From a checkpoint of a small transformer trained on Wikipedia: width 192, MLP 512 SwiGLU.
MLP neurons of a small language model. Each row is named by its layer, matrix (gate and up: input weights) and neuron, and shows model dimensions 48-143. Each number is 128 + 32 x the weight over its row's rms, rounded and kept within 0 to 255. A neuron's up and down rows have the sign that makes its largest values positive.
After each neuron's rows, "fires in" lists the words (lower case) most often at its 100 highest values on Wikipedia text that the model never trained on.

L7.gate344 [ 78 127 124 138 145 155 128 117 134 130  85  99  88 148  96  68 106 115 143 157  99 109 157 105 216 137 191  93 108 129 119 153 107 152 106 154 183 112 107  93 109 156 146  74 121 158 132 169  92 182  73 135 150  80 188 134 117 134  97 181 116 154 139 146 116 128 105 126  92  86 122 148 150 136 102 137  34 134 120 102 138 108  94  82 101 162  88 123  95 170 169 149  83 123 148 127]
L7.up344 [ 97  93 143 146 113 123 147 149 151 172 132 150 118 106 153  97  63 215 124  87 109  80 105 117 110 154 180 139 128 110 150 170  96  80 163 146 134 110 156 127 147 173 137 161 146 110 159  60  51 126 162 173 130  81 164 143 160 123 106 151  88 116 172 132 150 129 166  69 130  84  98 163 154 136 174 156 161  81 137  67 143 148 164 180 113  96  43 136  90  86 138 152 136  61 109 117]
fires in: "with", "of", "contains", "to", "includes", "is"

L2.gate111 [105  94 126 141  70 177 117 118 177 119  97  70 140 112 111 122 105 132  79 166 125 136 139  99 115 116 131 109 107 108 118  98 121  87 103 111 154 107 136  96  87 151  56 141  58 122 208  98 190 114 111 131 111 143 115 104 120 189 140 138 104 136 140 175 181  85 115 156 172 168 177 100 158  43 166  88  88  94 122 130  68 104 127 133 168 158 115  79  91 117 159 127 106  80 139 110]
L2.up111 [123  99 141 133 104 145 160 185 143 136 171 180 134 152 106 127 154 116 125 157  70 146 104 160 210 124  73  95  99 195 142  92 162  31 148 109  83 189  41 153 123 137 185  97 131 142 137 138 153 135 142 124 126 167 120 155 127 102  82 138 119 102 141 136 131 122 153 129 153 159  86  79 136 129 121 133  74 136  99  97 159  96 181  81 132 139 140 132 175 152 145 139 110  95 118 137]
fires in: "series", "album", "group", "rather", "film", "shows"

L6.gate74 [136 207 158 126 146 112  97 130  97 146 164  94  90  97 127 157 129 171 108 172  68 138  77 164 149 112 151 141  98 211 134 141 124 124  85  95 132 123 168 146 149 153 141  52 125 121  96 142 128 165 139  94  98 141  87  73 114 162  75 117 162 141 117  97 161 128 123 165 151 137 137 147 135 135  99 136 133 132  96 181 123  97 108  66  76 191 131 110 168 164 123 119 157 161 114 180]
L6.up74 [163 113 112 142  47  89 104 106 104 118 159 129 122 128  77 151 126  83 140 142 100 187 156 121 121 195  96 109 100 153 173 140 139 102 143 127 126 133 151 103 181 139 179 149  59 101  77 113  89 113 137 122 176 141 181 108 100 159  37 111 111 147 129 143 136 123  93 130 128 122 121 163  81 172 226 134 104 145 111 163  58  90 119  85 170 124 143  88 149 161 197 187 130 168 132 145]
fires in: "was", "being", "been", "brooklyn", "later"

L2.gate365 [127 114 127 116 123 164 104 133 167 169 133 130 151 110 162 117 131 136 168 149 133 196 153  87 126 126 104  92 141 127  61 101 164 179 138  83 146 133 112 179 181  64 107 119 131 164 108 136 133 135 112 167 140 151  72  87 129 139 125 150 161  83 139 138 157 139 166 164 207 106 127 147 126  83 162 143 134 160 118  67  86 124  77 137 124 121 130 107 110 109 121 133 119  94 164 103]
L2.up365 [124 132 134 150 160 144 149 150  72 113 189 206 105 120  97 139  88 116 133 122  51 117 103 130 118 114  75 161 149 168 117 103 145 166 137 133 129  91 118 110 133 126 147  97 161  85 155  97 121 106 153 107 155 111 119 146 150 167  91 161 155 166 126 164 137 211 137 108 145  89 147 132  95 151 111 129 196 140 104 145 114 192 148 139 129 131  99 126 139 125 156 104 136 179 144 149]
fires in: "he", "height"

L2.gate406 [ 78 155 129 136 179 144  96 152 160 113 160  64 127 136 183  96 117  86 100 167 161 255  56  92 132 122 109 145 143 122  82  94 172 148 125 132 204  83 152  81 142 110  96 157 175 140 129 115 124 163 139 114  71  78 120 147 145 139 133 106 148 102 151 108 151 115 126 116 147 145 154 112  53  87 132 144 139 166 129  80 115 121 103 123  88  65  87 117  92 102 139  60 141 153  52 163]
L2.up406 [101  90 162  73 129 113  62 119 113  69 126  80 194 130 154  78 102 102 127 122 137 166  83 140  92 151 119 105 120 126 103  66  93 127 174 156 102  47 108 121 110 133 162 122 118 118  93 160 146  81 131 164 134  83 118  89 134 192 103 115 170  81 119 175 128 151 119 133 103 119 185  85 227 131 163 148  99 104 151 134  96 155 174 121 139  87  92 144  97 121 102 148 164 106 128 152]
fires in: "father", "family", "new", "women", "old", "house"

L7.gate143 [110 185 148 123  79 154 149 198 110 107 172  91 115 104 109 138 132 168 166 129  80 109  92 115 124 111 112 114  90 169 117 101  84 166  96 166 143  95 148 179 132 119 119 110  71 131 105 205 115 129 176  95 155 147 130 197 162 183 189 111 139 110  83 132 107 150 118 163 130 149  73 104 118 149 133 146 141 159 101  94 125 167 120  80 139 151 141 144 160 162  86 162 136 129 144 178]
L7.up143 [162 110 170 114 151 109 151 134  63 128 146 188 176 135 140 131 173 146 152 179 157 153 129 146 181 125  92 129 119  82  98  99  69 114 126  94 131 123 151 127  83 147 170 130 163 135 124 151 109 112 111 145  86 115 164 172 111 121 168 147 139 123 166  92 143  62 132  90 137 114  68  76 169 123 148 131 223 152 163 146  94 103 143 160 140 145 120 165 130 150 116 214 111  67 148 101]
fires in: "in", "since", "of", "whether", "below", "around"

L10.gate212 [107  77 165 100 165 102 129 139 103 161 157 181 158 143 181  86 185 164 151 146 139  78  87 136 109 145  63 115 135  77 155 114 129 129 129  93 171  68 172 114 165 105  47 216 150 100 131 117 125 105 155 156 120 149 162 171 129 147  97 137 135 111  84 214 117  92 135  99 148  94 143 148 103 136 107 146 108  84 100 149 135 137 139 161 162 191  79 133 153 127  72  90 156 169  82 159]
L10.up212 [110 148 174  72 112 153 134 167  71 136 101 159 130 124 144 132 156 136 138 109 155 127 144 144  75 115 127  73 151 157  80  54 128 165 122  99 164  79 150 165 161  55 110 117 102 114 147 152  73 128 116 195 115 135  47 117 117 162 157 115 133 120 114 173  95  58 203 152 137  79 162 159  99 117 130 151 118 131 166 130 127 129 107 160 105 144 109 160 103 136 124 153  52 148 120 102]
fires in: "to", "and", "not", "help", "cannot", "or"

L2.gate433 [105 121 134  96 126 135 101 131  89 187 111 153 146 191  82 103 111 161 103 125 127 158 147 112 134 180 190  98 127 121 202  87 151 181 160 117 135 150 123  97 105 148 126 175  82 136 137 145 181  63 136 101 141 129 119 102 105 169 122 131 151 150 125 113  98  84 127 122 156 133 106 166 144 110 131 173  97 124  90 139  56 131  55 117 172 141 138 109  99  72 105 128  63 126 109 137]
L2.up433 [ 81 125 172 136 122 135 134 145  73 137 126 125 133 132  91 130 101 168 120 169 136 142 146  71 142 151 115 163  59 108 137 130  65 139 185 147 122 123 136 119 111 169 108 169 103 155 201 149 145  57 114 127 103 139 119 120  92 155 148 121 145 128 149 147 118 109 125 129 147 141 120 152 148  77 158 150 154 132 140 163 150 103 133 124 114 150  49 163 177 113 138 173 127 101 123 131]
fires in: "only", "four", "two", "several", "just", "some"

L7.gate11 [165 102 143  64 160 164 109  92 152 193 122 100 134 147 164 119 154 143 169 135 184 150 119 102 130  76 186  58 134  63 124 132 139 124 120 118 119  99 173 113 147 131  92 116 138 193 104 126  60 108 167 144 127 117 159 159 102 138 139 112 109 130 134 126 101  74 141 121 181 174 138  88 128 126 115 128  99  68  92 157 195 122 111  47 145 114 108 179 110 150 104 126 144  92 130 158]
L7.up11 [148 107 122 144 148 115 103  82 106 192  80 149 163 120 159 114 144 148 134 128 168 170 162  68 117  99 209  76 100 145  89 108 131 139 167 117 117  92 148  66 184 124  97 154 136 145 126 195  27 139 147 151 114 106 161 168  89 150 166 137  66 129 132 112 136 102 149 127 174 131 153 136  93 101 123 153 109 100 128 166 128 111 160 123 165 110 120 162 108 133 134 127 170  90 108 154]
fires in: "their", "his", "our", "my"

L10.gate53 [130 142  89 149 117 186 163  65 147 112 168 100 158 140 134 119 148 142 219 124  85 162 105 144 122 147  95 157 105 185  56 133 131 135 163  83 113 170  75 130 181 123  74 101 112 122  96 118 168 130 166 127 143 116 128 114  60 182  83 105  98 175 137 120 136 181 145 163 131 105 141 129 183 117 128 120 138 158 125 146  66  92 121 145 111 113 128 129 102 141 109 129 144 146  99 137]
L10.up53 [127 127 121 144 149 155 133 125 161 109 130 108 131 127 209 123  74 113 106 147 105 102 105 127 125 140 122 133 167 120 117 125  79 188 159 107  77 108 110  85 167  83 131 152 141  87 122 139  68 170 165 154 120 130 136 110  96 145 113 117 159 153 138 146  55 148 159 170 132  17  60 132 121 140 177 133 159  96  86 125 137 141  92 129 126 117 173 175  92  87 106 113 110 163 108 139]
fires in: "he", "height", "hematopoietic", "heavy"

L6.gate35 [101 114 152 158 131 108 168  67 169 209 128 168 175 146 131 154 110 152 167 148 133 161  58 140 157 158 165 121 162 100  96 119 122  98 108 116 160 146 108  89 129 105  68 145  95 117 140 141 139 240  99 135 178  97  98 107 132 157 117 188 134 106 115 167 108 168 108  92 172  81  76 125 101 164 116 102 134  34 113 164 168  68 116 131 126 139  58 140 134 182 114  81 102 178 114 126]
L6.up35 [ 96  87  94 119 135 122 144 129 200 162 141 116  80 158 136 174 129 123  94 158 132 171 163 128 114 120 161 130 105 129 109 134 130 123 104 104 100  86 165 178 159 142 116 140 155 130 130 165 126  97 128 161 101 113 165 131 177  78 180 122 143 130 155 182 156 104 115 163 145 103 165 119  74 149 134 140 117 140 124 146  59 119 128 152  99 107  46  70 108 180 157  94  73 107 118  87]
fires in: "of", "down"

L2.gate353 [ 97 152 146  93 145 143 177 159 124  78  71  94 104 137 147 146 118 122  97 112  74 214 134 111 154 147 140 125 117 142 164  98 149 136 130 130 152 153 116 133  39 126 178 141 103 187  99 134 167 200 210 176 129 127  97 119 167 141 115  85 105 117 166 132  84 133  94 168 117 120 117 129 117  80 104 144 131 163 120  97 192  90 172 163 177 134 149 142 141 108 155 153 151 100 145  98]
L2.up353 [104 138 182 125 104  78  93 152 153  76 130 114  83 101 145  64 131 172 110 184 121 152  86 120 127 146 113 122 136 147 143 117 152  68 150 102 146 109  99 109  95  91 188 109 102 133 140 193 112  79 103 150 120 121  77 132 135 139  89 125 171 146 126 115 124  90 137 188 130 107 133 174 113  55 142 110 111 124 153  94 100  82 135 161 147 134  80  87 150 172 181 125 122 130 144  90]
fires in: "group", "band", "party", "association", "other"

L2.gate36 [130 140 168  58 140  82 153 139 131  20 145  78  80 145 180  90 121 152 135 149  89 120 157 136 136 156 124 117 171 165 187 123 138 117  73  76 169 119 145 118 150 152 138 141 137 191  88 125  85 184 119 121 164 114 102 128 189 183 119  76 158 111  99 118 205  80  88 133  52 107 112 135 139 133  83 122 169 144 127 133  94 124 133 135 139 137 144 116 156 163  83 204  83  61 111  90]
L2.up36 [107 164 126 128 136 151 161 109 137 115 131  73 102 115  77 117 101 124 101 147 119 143 153 144 216 126 140  79  54 148 121 125  93 124 136 140  94 128 126 140 114 118 154 111 148 110 131  80 136 125 144 122 153 129 121 172 123 136 136 134 101 140 149 130  85 150 109 193 198 123 120 170 113  95 134 125 134 144 119 124  76  91 155 145 161 216 105 123 145 121 144  74 107 135  86 106]
fires in: "team", "group", "program", "teams", "band", "school"

L10.gate317 [142 153  76  73 125 167 152  99 129 154 105 119  78  92  94 135 191 161 110 145  94 175  78 141 135 156  85 157 119 121 163 109  81 112 131 166 186  78 117  70 127 157 147 121 112 125 185  64 132 141 174  76 161  95 166 109 125 116  83 166  93 105 111 112 120 168 123 102 138 128 112 126 130 180 161 153 130 140 198 133 139 151 111  97 127 152 217 162 131 198 139 104 148  89 109 190]
L10.up317 [143 145 128 139  32  84  85 133 123 183 132 142 119 105 153 117  90 119 143 177 150  74 118 202 139 143 107 156 147 102 144 157 147 143 155 121 102 125  87 126 107 125  45 149  46  53 152  91  68 120 166 152 152 173  53  78  87 153 173 176 122 117 122 111 130 153 134  75 154 161 160 156 111  91 175 114 113 147 132 133 141 137  55  94 128 120 135 162 104  66 133 158 182 121 144 135]
fires in: "were", "was", "together", "aircraft", "coolgardie", "been"

L10.gate319 [155 101 166 104 117 127  96 186  81 126 121 174 129  60 182 124 135  88 160 116 123 161  75  79 146 133  89 108 121 187  79 184 120 126 135  97 123 140 117 127 148 182 108 137 125 119 175  65  61 156 144 113 132 105 194 133  53 146 139 123 119 118 140 135 147 162 148 178 116 165 198 173 144 129  79 159 113 180 128 143 115 133 121 156 118 158 125 190 118  76 114 143 144 116 112 185]
L10.up319 [133 159 169 173 132 178  96 146 146 189 101 139 109  51 116 109 111 137  94  81 136  51 122 154 142 133  98 113 120 151 142 145 175 149  90 138 100 114  48 109 148 125 124 152  89  68 129 152 132 127  84 158 103 132 108 166 150 168 103  91 139 127 115 101 112 147 185 118 181 117 106 107 140 151 160 172 131 145 171 128 206 112 162 188 113 107  76 188 109  95  88 109 108 148 125 144]
fires in: "to", "always"

L2.gate27 [113 187 170  87 116 204 243 123 141 178  81 116 183 119 101 132 136 159 112 152 130 187 188 126 147  91 138 152  89 124 155  98 136 113 101 136 120 152 105 102 112 114 138 111  84 140 119 141 154 120 134 105 108 114 130 118 107 121 151 109 102 106 125 125 161 135 134 147 136 106 128  92  98 139 105 136 116 114 122  85  88 103 108 144 116 127 114 101 175 160 179 193 101  98  87 151]
L2.up27 [150 151 145 149  36 206 150 129 153 134 167 167 145 106 154  70  53 183  96 120 136 159 166 121 186 170  96  99 138 159 133 148 139 136 114 150 133 157 106 106 113 125 139 128  94 186 135  66  85  82 101 146 111 164 131 145 113 106 121  91 126 173  97 117 142 145 143 187 126 113 162 157  89  93 159 118  97 101 111 107 135  82 131 152 155 151 112  90 134 147 174 194  78 118 120 127]
fires in: "series", "group", "album", "show", "groups", "shows"

L7.gate171 [113 100  93  92 194 160 153  99 105 225 139  98 127 126 134 169 127  56 138 159  75 144 120 128  98 119 173  97  92   8 128  85  99 127 114 170 125 116 123 156 127 197 169 119 143 160 100 119 101 164 161 102 128 104 170 134 115 106 154 160  95 161  98 152 160 143 172 141 153 144 149 161 150 185  93  97  66 128 133  69  95 136  83 140 137 112  67 141  85 135 148 129  87 140 140  76]
L7.up171 [140 149 127  95 171  85 103 109 169 134 121 122 140 114  86 120 172  55 123 119  97 146 157  91 131 102 199 213 142  37 128  73 102 145 167 230 122 177 138 157 142 143 146 135 158 117 102 140 107 151 109  92 103 120 126 129  99 118 102 175 133 162 141 178 135 124 142 123  78 120 100 170 140 216  80 112  95 167 128 159 155 102 133 128 190 123 121 147 154 129 119  36 148 128 145 112]
fires in: "south", "north", "east", "west", "southwest", "dutch"

L10.gate477 [166 126 142  69 109 135  76 134  55 155 111 173 106 171 109 125 116 126  80 124 100  73  80 134 171 140 107 126  78 128 132  99  89  87 119 154 152 139  87 194 161 174 157 125 135 128 125 109 158 107 146 134 161 113  99  44 112  77 163  97 152 124  72 121 118 149  85 104  94 102 145  99 143 166 113  79  78 185 166 130 155 106  97 156 161 155  77 107 156  74 149 106  69  87  87 173]
L10.up477 [179 131 144 164 113 115  60 130 103 122 157 138 154 119 159  43 125 110 133  81 165 182 103 127 131  80 119 170  99 163  86 139 141  80 130 117 136 116  99  98 108 103  94 156 108 147 167  86 116  52  84 180 118 101 161 149  86 122 146 143 150 116  68 159 147  94 142 101  98 152 118 134 106 133 117 124 157 152 136 107  86 140  76 127 154 165 170 177  85 164  93 128 118 147 126 101]
fires in: "would", "to", "will", "does", "should"

L8.gate72 [112 185 145 103 125 109 146 138 151 123 122 121 114 148 151 154  67 164 114 164 134 167 153 171 141 179  73 136 100  48 123 124 121 124 125 118 100 153 157 110 142 146  92 103 117 100 117 141  66 146 135  97 129  77 172 111 177 129 133  95  87 140  86 130 168 104 174 103 186  92 141 160 110 166  78 105 124 130 132 135 163 199  81  73 116 220  86 182 187 137 115 151 109  77 125 120]
L8.up72 [106 175 127 115 164 154  99 157 147 126 162 151  65 167 181 141  98 141 132 103 133 142  87 138 122 131 104 125 134  94 119 149 105  79 140 121 142 108 119 109 104 163 157 117  90 136 188 181 118 132 117  93 185 168 142 103 117 145 130 159 162 177  93 118 122 104 111 147 140 174 147 172 126 149 123  76 138 114 177 158 145 104 169  96 168 143 134 153 138 182 109 106  42 139 169  77]
fires in: "the", "west", "north", "southwest"

L5.gate33 [ 38 138 143 142 167  84 142 140 124 130 162 147 173 117  94 113  94 142 137 132  97 187  80 133 131 127 144 127  93 100 149  97  90 156 114 188  67 132 114  98 141 161 151 112 195 133 157 141 117 114  94  91 170  71 163  68 188 175 118 160  87 140 126 114 132 138 134  65 111 109  87 117 131 116 151  99 154 155 108 160 136 105 158 113 134 111 115 172 146 131 143 106 156 100 128 150]
L5.up33 [122 113 100 183 156 120 143 141 130  92 137  88 155 103 113  90  92 127 139 105 123 126 166 116 159 133  98 192 122 111 148 149 132 110  99 141 114  82 173 145 108 151 115 155 145 166  89 115 124 105 154 142 127 142  75 172  99 137  96 104 142 137  78 124 124 182  70 115 108 105 137 165  88 117 204 167  83 135  76 230 117 119 168 199  59 171 138 188 120  61 108 123 164  95 151 103]
fires in: "children", "men", "women", "invasion", "lockesburg", "texas"

L2.gate410 [141 131 183 129  59 161 149 124 151  75  84  82 129 193 130 117  89 151 151 127 120 169 108 180 152 134 179  90 122 136 113  66 148 128 181 191 145 144 171 134 115 119 101 122  72 133 147 111 114  99 151 195 108  89 144 135 142 111 108  67 122 115 127 157 111 115 124 134 152 151  97 121  95  67 137 131 158 145 107 171 191 144 113 155 114 135 156 146 162 101 158 183 187 120 102 113]
L2.up410 [142  79 149 110 101  78 174 125 100  58  83 119  98 171 117  56 151 110 133 123 143 119  59 139 143 147 150 119 104 170 102  75 156 141 216  94 125 145 162 112  76 101 133 158 109 152 114  91 103  97 133 115 122 105 126 102 116  90 121 173 145 155  85 106  91 130 127 114 166 111 105 105 136 103 102 157 135 132 141 113 103 113 140 117 140 100 118  93 141 160 230 144 150 142  70 103]
fires in: "no", "decision", "decided", "oct"

L10.gate149 [110  82 158  88 166 125 116 163 141  96 125 151 115 154 120  97 147  85 134 170 135 129 125 100 140 152 113 133 102  83 105 174 132 140 158 103  76  74  75 126 129 172 168 133 148 133 122 135  89 119 167 133  78 147 180 169 165 132 101  73  97 194 130 101 118 172  72 118 132 123 149 131 151 148 113 107  85 154 108 107 118 111 108 153 105 219 113 139 146  73 146 103 132 146 112 130]
L10.up149 [ 80 195 111 106 137 155 108 115 114 106 132 137 115  80 100  93 173  68 153 126 148 141 127  64 116 141 172 161 104 138 127  57  83  77  91 139 228 181  80 168 154  98 143 128 168 125 101 125 150 186 156 154 141  83 139 128 146 149  75  97 186  83 164  94 173 202 142 112 143 135 126 126  86 109  88 164 117 121  97 130 172 152 117 124  87 106 129  66  92  81 147 140 101 121 148 135]
fires in: "they", "who", "had", "have", "we"

L6.gate509 [130 109 117  95 185 124 158 140 129  98 161 140  74  98 117  84 110 136 142 187 124 157  20  99  78 117  78 123  96 127 144 127  86 134 166 121 136 130  53 122 122 188 140 157 153 145 101 150  83 148 139  80 137 136  74  86 146 156  53 146 158 154 156  94 157 105 114 127 137 137 151 157  69 153 139 121 129 174 138 133 128 133 151 183 120 151 142 173  99 142  94 123 193  91  89 154]
L6.up509 [142 130 105 102 183 127 171 107 147 105 110 165 153  88 109 126 170  99 177 148 176 139 142  84  89 102  78 111 156 127 135  95  86  83 131 165 117 102 184 131 187  62 196 126 104 147  77 163 167 146 143 127 104 100 149 156 166 153 183  97 124 161  80 124 117 120 142 200 125 158 118 151 111 104  77 130 138 120 123 161  62 136  98 152 129  66 129 142 116 123 127 138 184 125 188 105]
fires in: "men", "women", "children", "telegraph", "family"

L5.gate139 [154 117 174 116 115 151 110 112  72 140 129 161 172 125 120 103 117 155  82 118 109 189  70 136 155 141 110  30 128 150 125 121 109 118  70 152 139  78 157 119 109  64  97 114 151  78 202 114 108 165 148 103 176 125 142  55  95 160 115 133  97 143 146  98 105 105 153 129 107  80 143 101 198 145  89 117  94  77 101  99 167 112 136 151 183 142 118 146 201 165  60  96 103 109 129 107]
L5.up139 [139 114 177 153 121 164  98 106 140  96 119 152  86  76 124 146 103  93 138 139 109 146 172 140 156 112 125 102 120 174 156  87 144 120  76 139 132  84 130 174 155 131 125 157 160  94 141 126  98 160 139  88 198 135 122 103  49 102 130 106 107 126  82 162 178  66  81 147 118 149 123 157 142 114 102 100 101 147  88 114 157 133 132 121 166  98  89 121  76 138  93  93 124 167  75 136]
fires in: "to", "will", "does"

L7.gate372 [111 129  51  85  92  99 134 178 122 102 173 142  73 135 136 115 104 144 177 134 139 154 109  92 175 101 241 112 120 119 192 156 153 121 150 129  94  60 154  56 129 125  75 140 122 134 100 131 137  83 103 162 126 147 138 171 132  75 166 133 131 139  77 113 147 161 216 111 156  95 144 119 124  89 139 177  73 179  72 174 164 130  77 108 117 131  98 141 133 110 118 136 122 119  95 127]
L7.up372 [126 111 145 151 158 108 117 149 128 126 122 116 134 114 100  66 129 140 149 161 129 127 137 138 130 115 148 108  64 168 119 180  88 110  86  68 121 154 136 152  49 123 165 139 140 149 104 108 155 104 108  93  98  91  86 121 113 165 153 177  99  83 147 104 130 147 128 110 171 104 134 175 130 100 164 166 127 111 174 124 108 109  99 155 176 138  93 163 143 106 250 134  92 173  84 147]
fires in: "only", "well", "just", "almost", "least", "gymnastics"

L10.gate197 [171  96  98 115 140 114 119  77 169 117 136 112 110 138 122 141 149 108 135 130 194 141 144 174 100 160 146 132 146 114 119 135 161 112 113 144 149  99 138 165  86 187 110 123 111 121  79 174 181  89 158 118 114 138 107 179 127 157  98  91 174  65 164  87 126 150 131 221 197 133 109 139 127 179 121 102 136 106 130  79 176 128 136 100 106 130 171 127 178 162 164 128 102 174 105 159]
L10.up197 [188 119  98 153 108 117 129 125 143 139 145  93 136 121 162  98 102  78 100 117 185  45 103 135 138 182  46 182 162 102 151  62 108 147 135 114 127 128 168 140 108 141 131 156 104  92  82 113 144  76 123  86 109 135 114 107 149 168 161 143  70 133 102 160  61 147 111 130 163 168 106 189 110 148 149  78 199 161 123 147 157 179 152 127 183 112 127 134  91  99 204 143  91 146 140 129]
fires in: "was", "be", "is", "been", "were"

L8.gate445 [159 137  96 113 117  91 195 106  90 150 124 127 116 151  99 113 159 166 109 121  74  93 143 115 127  95 149 117 123 125 125 106  36 155  94  36 133 116 118 109 138 131 118 130 128 178 132 162 199 114 152 147 100 130  86 165 126 121  94 151  72 142 136  54 110  95 145  90  93 153  93 144  86 177  72 186 114 132 117 132 118 132 127 173 131 104 167  95 160 159 158 140  82 149 103 136]
L8.up445 [167 126  91 178 148 101 175 141 121 164  96 120 139 141  61 119 100 108 122 100 142  95  99 159  47  84 194 161  71 154 134  80 115 125 109 127 108 117 162 129 142 129 179 139  83 137 127 130 144 114 166 113 109 126 108  92 116  78  94  94 108 141 128 127  99 119 114 162 135 147  89 150  98 184 105 123 124  58 125  96  83 181 158 154  75  99 109 138 156 155 181 130 105 126 121 101]
fires in: "however", "this", "as", "to", "while", "despite"

L2.gate466 [ 82 143 178 119 112  84 123  97  91 186  65  78 162 134 169 111 130 109 181 148  63 154 101 195 121 100 160 137  99 120 133 112 120 131 130  80 146 113 106 111  85  89 126 143 164 158 100 173 127  85 122  93 146 157 138 133  94 187 133 122  17 133 131 159  88 144 168 162 112  81 126  83  71 127 147 190 132 108  47 122 125 161 142 165 137 141  84 147  95 133 142 114 172 132 111 122]
L2.up466 [124 152 105 158 139  91  95 118 125 145 166 104 180 138 148  81 131  94  57 120 144  51 116 116  55 108 151 144 205  91  77 129 128 133 121 132 110 191 145  83 161  87  65 148 103 158 110 136 110 140 136 161 192 176 131 114  84 163 167 127 153 122 107 140 151 139 134 139 118 132 146 128 101 134  85 137 170  84  95  92 125 161 143 164 141  91 108 119  63 109 162 108 167 160 108 119]
fires in: "their", "they", "her"

L7.gate139 [122 194 125 129 112 108 153 144 174 102 202 177 127 167 141 173 145 122 153 173 127 163 153 113  81 120 190 107 105  76 139  94 158  68 164 134 155 146 139 137  49 153 132 126 104 111 135 161 183 119 141 116 165 139 136 137 162 163 138 149 168 134 121 129 112 205 144 111  87  94  61 142 145  96 159 123 118 129 112 113 145 106 150 101 146  91 115 134 176 165  89 122 141 175 153  93]
L7.up139 [127  96 118 130 112 156 175  99  63 117 154 120 118 119 137  91  85 123 191 105 101 227 177 114  80 143 129  82  90 125 121 154 139  69 136  62 122 122 165 106 143 149 125 151 172  73 136  86 143 143 122 159 109 154 108 149 153  98 101  94 123 169 131 107  84 151  74 129 145 153  71 152 130  77  34 120  87 170 118 196  34 116 163 156 106 119  64 153 141 175 100  87 141 148 131 153]
fires in: "of", "between", "both", "other", "13", "round"

L2.gate310 [103 137 181 127 130  86 146  79 139 108 144 110 128 133  89 108  94  98 107 161 157 123  83 141 138 169 149  96 139 150 123 129 177 203 160 159 116 200 163 117  77 107 157 125 104 178 100 211 178 109 107 170 108 132 143  96 202 150 202  87 127 183 105 156 148 111 130 146 152 129 110 152  63 116 148 138 147 127 126 173 187 116 147 110 143  73 139 128 125 111 158 134 131 138 145  65]
L2.up310 [104 153 160 126 134  14  78 108 133 136 150 126  93 117  40 113 128 101  77 134 121  68 113 151 106 131 132  78 129 125 103  89 161 214 172 135 151 172 133 113  56  70  98 186 122 112 131 182 103 141  98 130 170  99 161  94  96 146 188 146 110 160  96 136 133 123 134  99 139  98 150 154  58 132 102 113 156 119 120 161 146 123 120 150 100 122 145 148 193 159 163 121  93 149 128  89]
fires in: "no", "all", "black"

L6.gate64 [136 188 144  86 104 121  97 175 100  86 162 100  81 165 126 132 137 223  88 126 197 138  75 116 107  86 150 134 128 106 129 125 149 122 107  96 127  67  76  74  66 151 139 115 109 169 167 154 204 106 104  89  75 159 167 110 121 103 108 177 185 134 170 140 110 167 104  98 168 162 163 125 146 165 111 152  90 130 115 102 126 146 135 131 121 128 159 145 120 164 102 160  93  89 151 136]
L6.up64 [181 198 111 172 130 135 135 102 128 132 145 158 126 150  93 124 182 158 100  89  72  69 150 140 106 112 203 130 115 138 131 110 121 111 106 160 120  86 119 164 150 159 100 120  84 156 167 159 129 139 166 173 102 149  93 139 147 179 149 172 165 154 112 141 115 151 100 146 140 128 151 167 131  77  78  75 149 180  65 143  72 148 108 202 130 108 118 169 169 153 141 113  96  58 127  54]
fires in: "when", "if", "since", "as", "whether", "to"

L7.gate274 [ 87 151 153  60 121 114 182 153 139 100 129  82  82 181 156 171 198 175  99 157  95 132  97  81 117 128 120  96  88 141  97  95 148 175 121 114 175  63 127 180  96 135 181  99 101 115 166 126 155  86 148 137  89 142 127 121 140 105 100 107 125 168 140 134 122 121 155 120 151 134  66 176  99  75 152 121  77 158 127  68 143 107 147 149 204  96 151 139 119  99 155 133 113 125 117  93]
L7.up274 [ 66 160 130 112 159 127 118 140 122 111 164 102 194 161 134 135 120 152  99 142  73  85 128 137 139 114 114 158 109 156  96 101  93 223 123 159 113  76 141  63  81 101 121 149 150  72 104 164 184  62 150 133 107 149 137 126 133 155 143 114 125 117 132  73  88 129 109 125 109 171  90 180 168 152  93 137 119 126 164 110 141  94 151 153 120 121 142 151 112 107 158 149  92 111 127 201]
fires in: "on", "in", "of", "across"